{
  "n_head": 9,
  "head_dim": 64,
  "activation": "tanh_gelu",
  "norm": "layernorm",
  "norm_eps": 1e-05,
  "positions": "rope",
  "rope_base": 500000.0,
  "rope_fraction": 1.0,
  "qk_norm": false,
  "tie_embeddings": false,
  "init_std_up": 0.0209,
  "beta2": 0.99,
  "warmup_steps": 297,
  "steps": 10460
}
MLP neurons of a small language model. Each row is named by its layer, matrix (up: input weights) and neuron, and shows model dimensions 192-319. Each number is 500 + 40 x the weight over its row's rms, rounded and kept within 0 to 999. Numbers have three digits each.
Before each neuron's rows, "fires on" lists the tokens most often at its 100 highest values on Wikipedia text that the model never trained on.

fires on: " acc", "-", " th", " rel", " conf", "ec"
L4.up493:484543548468527513505486498527506482537555456454467562505505453504473463498526428389571468478459513446464443510423527514483465543483436484455509510504514561393508425515466449453529538543538509527435520487510518514534428539494511481534514525504528549458522597483549469570451476478513524494543520494555435487478489502513473493478497550509549536479527520495507513508539492543500452445458

fires on: " of", " time", ":", " along", " below", " to"
L8.up95:379549531466495470462483490475510467524484496579454484539532531542491548438540512528509450538466495482538488502485442478520608457526561493460523484545504456493491459493467473479486503554482484407419492541533538524490455474537438488517471511537503500520438484488524453429458481507372576541497496589492460516476498528501469451532512439516454524531541562481530604482523446501465426435445

fires on: " to", " =", "M", " |", " which"
L4.up1396:423464476420551473433523526544485428481529537532506578521512418495479460492485517459510495401471468522432507545452524538467520579516450497461554478471479447488558500546497486514464431500514486450461586463501526471419509545514441592470483502544529505503423517488499397565548444600403434525526495515469512431481501459519482484507534461502489488490486565573485563519553455513533441474538

fires on: ",", " Ja", " the"
L8.up2174:520493525517493423464463482489445523474525484544399476491559543491512477538570493465595520501519455507489483507572493534534518513475516487502564436547525511438447481605506499526440514538600526512466425543501487526588551436577566424521502531549457493483560429500488486471505413544497489468399516520547536481512508563516490404568465453494567502552494519541535557525499532500471550499501

fires on: "\n", ",", " (", "-", ".", " Cer"
L8.up438:489518497482467492529447521472454528443499501519530470551577540523483528466537457558461501532562490496466480516493565518509474519532493508488591546473480480484512481468529507471465552542512459518459448489493459592429554473523496509439508505570402518488490501515528458549489479514514551503467412544447518512483531526585467542495484527448543442535578534494527539592494511504456503420502

fires on: "-", ";", " Wi", ":", " the"
L8.up142:429499567473514464463458546468467494437553491435518408445433525572514542454532488521582505529477511499510536473456474572488466443470480464490418425521522558472528475534506388440556446540537482511488520504474492504520503464449489519455482504507486505529453530502570513579517450462472526513460512505554450541510540557485486500456529578491519537499492547421529525520508428506441539386510

fires on: " German", " Christian", "n", " of", "ian", "an"
L4.up279:472482571558486565470536481452540534520550491420496499470504572516444586510586446500531498471519505458471527480432537509456487524465461563513547518465565490507591504458512503433490488508439565530478492548499519496445539474514496495519482480519504460533525574467480476484486506481548569461441517489422472445540482622469510508430421460508528501452565557535506463539500467512450551486489

fires on: ",", "\n"
L8.up15:440505483495548582513518391498469548490482508421405420583561542469535491473554501468555558503529552525517521462434559478516561475510528447505520459485498507497555520459403497481533494562530438504467525521511471472419504411561457500493555472529473476484436471482541506524525527547540516512486455512464484465482536489588461515415465533496575534577501551496507520608519483546505464526490

fires on: ",", ".", " that", " with"
L8.up904:433450459531488508627442564565492503434505470480510507507552523436414503496483538469551507472453534526439562514523447483486559489527470513531454492526513448471517531546553497478482521532465513462465488499520507473441474445460489532513486481608447568504431496470521509457426491516441490496533508472542495550501510539501577417413475556450505557531498526500514573447467471489441503547478

fires on: " which", " have", " that", " where", " are"
L8.up51:445487452555502480507602537540502437449564545482519486567457457454477521485503552503481512441490538513480577446524450474547521453524516458526479489527438554496515442501550532458502523494541488550463492532543569470530472496447484567475441513471477579521476445475495485553493438467404532461560490485510490493494553476554493504485493582510460489535469534417489542524480468528491503532563

fires on: ",", " (", " |", " with", " to"
L8.up2274:537438455582513563597486547521481504465513467479512442483481505476500430475561514458468448501429510535500478486560460505461543422469595474524468490544550562501488510512519557531471517524507492453501446540532515486465522435510440510429514462522494490481420532416466538461504490503416519527437554478575410497468528517488501517501482476470491428557471493383508537569530478522418576498516

fires on: " 3", " 2", " Pro", " 24", " Del", " 9"
L8.up994:519498482541518531516525559481524501407508524463474469506449549537456548419517555457497480464545518479532520382482478500479489553522456420465517520517482548464517536533549497494559561485526457536503557597522471460517488494505480539492479422507542478487474597490567532511517474475443498486441480507564513508496493549559478513466507504480512528547571480473593495546476511524549590459440

fires on: " of", "d", "ed", "er", "ps", "ing"
L4.up911:420452498574546543545509483540518457466425506550556487592556552499471588495518431535502481521582560502485498492491503447439524449544455544466481546570511504481528510629479479505441499536528516538487477569420423523468475487477517456480482469579470559554529467437505500457462457543528472474494477533511492421542543540510483559536409530558528502545433577458490535500503472500544553508488

fires on: "=", ",", "s", "v", "L", "ns"
L8.up2190:500421469507550515528520547525495491497549478496471539597464520527505535550537513539408508445560430532490476546447485467512462410522433478483547482526471493467564430526529449507550539488595437604432421558499431471539500475492511549499395523552474485503528492465451482460529465520595514456461514480456494498575494479523492524456489538486473556579487502499558553584462554525528503559537

fires on: "|", " acc", "po", " and", " spe", " inc"
L4.up663:543553542507506477556477522530466488508567454504524524529468507501481437562510478463550590474511523521490430419520452547459467522486506433478511449524464533486448467527585524499451518526496422526430443544549520512524513513518621478467569557524473476434450486556542484524505478487496528438493517480520526529538560452505447500502487523419450494492578533455514523546532523443467532448442

fires on: " of", "-", " on", " Wi", " in", " along"
L4.up290:515499397486537548514426470460511508437516460451485443551563548510507403483518445509453480535455511517531487514468474508506490513490543556487557419529509531481464477468459514529511490571516489481431449470517564459501485491415514557490424488513508508496514505487494474441464440563425563468531501523503476457478493596477548483518496541442517505549535567509505478536534489537471503449470

fires on: " that", " the", " of", " |", " how", " which"
L8.up1971:527463411560585519605522555477526530498478447473539514601471517432419533517589521498526454510478542573537526451512535472481509479523484425471532556525437482392561515481481584496493548457520555495463481529528531501541527434520586577478475534526500468516499518515533483480481435529433536532535487532495477469437512567486548452499487444498452517505553505415501557476518460536472510485487

fires on: " and", ","
L8.up1880:486450494493558520460486525504516483471539470458560486590542552463491456456527453490534566470462520478477539621487529514485587502509429499497540546510520488527495549535509520464500499519500465470459441445564401431488461479564509480451483469483540567473550471531473509529515474473544482488481433483531440543500451457499481490491476472501481495541495541451492501593552488488408496575528

fires on: " (", ":", "(", "\n", " as", " \""
L8.up1123:492498481508519459566463480484454442502509531507523467529505495467448523478511479457497556556506480490441442448436487541536531526503485531510494473516492504536492426473491533442531478480517473501456463486500487462565521431489490514397566463529433481457461550460477500533488490505526529443466504526449509527523464492504446442455479555448523516452487591462524571492495526535468535522480

fires on: ",", " Championships"
L8.up279:527452462494493557423509474520476466468521472498470455455506507498505532551514523519654477477517479439552528560540485517446587535532525502510567432547587531522459496466526493521527435501494499490496524514489522489517511435554496559470435502503465491496558464531432534453422444463585522421421497559472505508457462551490468517490425457531523511515531484489502531529425471499514538477489

fires on: " the", "'", "19", " San", " Tri", " E"
L8.up169:535517569545473439537476464532489498460568515523450537554492520551525576498437485539495447542514527508447539518511491615489432524436521524469499572521532467499524523513548490533499489486556537458452507537502481527554402501527560496530478553514495467467511472552495521526481503554517496461468548482513514495501508516555452444532432585548547575515588570520493509540510533539475518474515

fires on: " =", " th"
L4.up1249:452494517492569551490549491583519457476553489456493582493502496454479513545479444387554472447570518522511474533481438483490486618503463518506497496416516503512516442525449483506459429497543595547447545487458449467448452540500568529478503517490461472513535541509522484539414433422507457501472551477488551437475468463521507538589549510500517533450521508557509493538500494542537533528531

fires on: " to", " than", " of", " if", " like"
L4.up1516:433504514526542467540570484456522480461423482469443498509534503381490506508532509518508452463522595542445523479467443530474488526482523506536516498554466484519506412470549422430513483498450465491464468556500529421484513484425502498445484502511461496480489440495536501560484485564425585472474545535510481510475510475515464466451476502483510541429500528430560592466496456575480480485465

fires on: " sh", ")", " br", ";", "\""
L4.up1242:535542459449550504513504526529504409498522446516486552548489513566452508520479508512520521434511538503542434469453430505493437568519463537559616518497571528495519474454534465498537449487548502518404492486523476522551472522521530538457538493512598495459474538484555500517576453510465524493456588472458379522509509448612426500453503524483480528474472490500502518518479489537493466458477

fires on: " that", " 1", " said", " \"", " and", " stated"
L8.up1510:507472499505454453522480470488576591457522489433510484495441495469463575520573563446598457459503495521599458432431423523536488400432413504574480482490502527501487437508452528469587456520526563521516515522523553481497491457479526502465501523514491466533512480421526492484487501424483512479515485488565474498529466517447531528485483534457539550422551529422502531516533499529502468451523

fires on: " and", " Joe", " ad", ","
L8.up1566:533516551495586523524584497579487462512449464433494479596548536464523434563564487509444526506515522509557455592492475553463497572507504520518471455463493501525543544497482503494465472488511567493549459424493496480504531472453535416557521501532443521521529545476506528502530507483541478431490510486502531544468466480497529563457457505509489481575499523411578507543529484485479486492509

fires on: "s", " 4", " opp", " |", " 2"
L4.up729:506555618507546471489551538480546449466501510524570507488450461476464559468504472492507475436514527558475471484535517510477513496508472505444541557512444505438544439500528509592561526481461533560515512579487517538582485534487528607465452580526556517592517486450448426495495504510524487472506521543445551554487508452509485518511470536529501518505507540488515506524593465513533510462546

fires on: "-", " [", "=", " not", "ney"
L4.up1208:525511512518521544531461578506533489532477529474515423499576487506472500459444458461500472493517547536507443572544544406444522521432581543439516490450488486555574450493550578546526451558533517521528407494581454454566465487543503534440506455512436473539424509497551473487503534499545476491454546499483454597507501557486491544464526539522540500454548458507446496456483492521476438532490

fires on: "s", "us", "ant"
L4.up2022:528463511463574526548483541541503423493530404567533463538503480465452517436506435487507548379556571571439479487461515508438505470473491488498486491485482432528570480548518467459514496458542480596491491567439486481545495524477470572471423541548474469542514521515507431496547491547473555519545485518520480534479514533482499534499505544518495558519479530517495477467531505569514486449518

fires on: "  ", "-", ",", "\n", " and", "–"
L8.up39:503568542548516499540449543525450553486518537476502511572422557481461566460517479523516559509577439541523526510477452595434482482522531499497561545535496632466545479497457522451495506482470476525434458450469497472521395526483547517484476478531396485497473509532579526504465493467481515517474501516482564596451478569465403486487452513504540497494546466548518503628512540485504560442492

fires on: " an", " (", " a", " of", " during"
L8.up1623:520506520598564524490490510519584521484461453441493514484459521439487508538557447536565488510456542574540530544393500532524511462493408515520492512521518488517498475459460509501567492505492555484394517524566524517590474541448436547539443488489437482454505505502486556461520484432528439491523379489507461511501440569468503504476488503468464528571519523481508510528602491502534568434505

fires on: " after", " to", " learn", "po", " given", "."
L4.up1534:443524509472476567479553481525490552524432434473517484533466544483463523515538491455509476484551579569524550506467511528529519499478544560487529477471478475511537549562586462481567533558476470547499548537530578481477558511454509425527464570555466522475484510502486493450545547521432442533515492463499461534549470468551573445512560536536524462479527483541504535468470555502514445527448

fires on: " one", " about", " know", " information", " One", " |"
L4.up1842:531499462518432446535525488476404444506501492495500500542523542440524525469493491422548513548495555533491527542518500487498486507494547540488463422417536479535503511551510509493506505473486539529490522526524452438545508497492514520512514542566456630681496476465442492491563530507472494522494472469530460604499536467505527505477497540529448481518416506491548528470522476515446431455494

fires on: " 0", " 3", " 2", " b", " 1", " that"
L8.up2150:468497529528498425480521496464508516473523525476531470463456543523469517456489531483499459457533528500489469423516455481502511511479495418543480481553422513495559488414527491468516510476489445598512439495555525485469530522458449462506520536496443510431454492503463528496503479486470469507495567542568514438493541507482510528511448457464544515509472509438552523623504483549429466408486

fires on: " |", " 2", "po", " 3", "Pl"
L8.up2281:568510503505486416493531567586429450496539481544460481595532483461466532447508519470521425517492546592542482446505454500527512595504468488533536540486479485502534505487496472473553562518482466480412547505464516549462473509460506513474488518465480503491445494554390554492530525468509497522453492452497488536492453601526522472453521544480445485479533478431504505518535527495546484491440

fires on: "{", " a", " inst", " (", " over"
L8.up1591:483513536526437461496480500498627465494558485486521474497510478524529497469558555424496465471539502467471517459428481566519469478434479491504528515504467427504471452480495506493527535459533502459481520537588510495485450495573510504456466487479478523492455447518476560479427607408499459521505501540536583502462498561398417539509452491447490524555496488519531506463572440466488530520504

fires on: " Da", "g", "d", "in", " of", "ni"
L8.up1519:434457495519560504538490435493511567502523532517549476542464534523465514495514476467456543552595542479483553492461530445433441510502484521417490426542484502457481481518514515543477480518537490477473488534419513496540460506461517522528545521537403481569498520521446512475594467512514503473481477494488483588469507576587592532552476535530545474434515517491521460544458499495434523475510

fires on: "S", " W", " that", "G", " 1", "B"
L4.up581:499487508502512465516468555534553507464518402479498515478466517501492449508538502514502457467525474516501501456510531565478540501519501488488447527536507586401480543496526553482544488472499589473483581542500516575480470482585590460470471439453456457517504491490505531476554495466480470559504533526492518463567534524514459493514514522563500526561566487506484523575485542536479489476506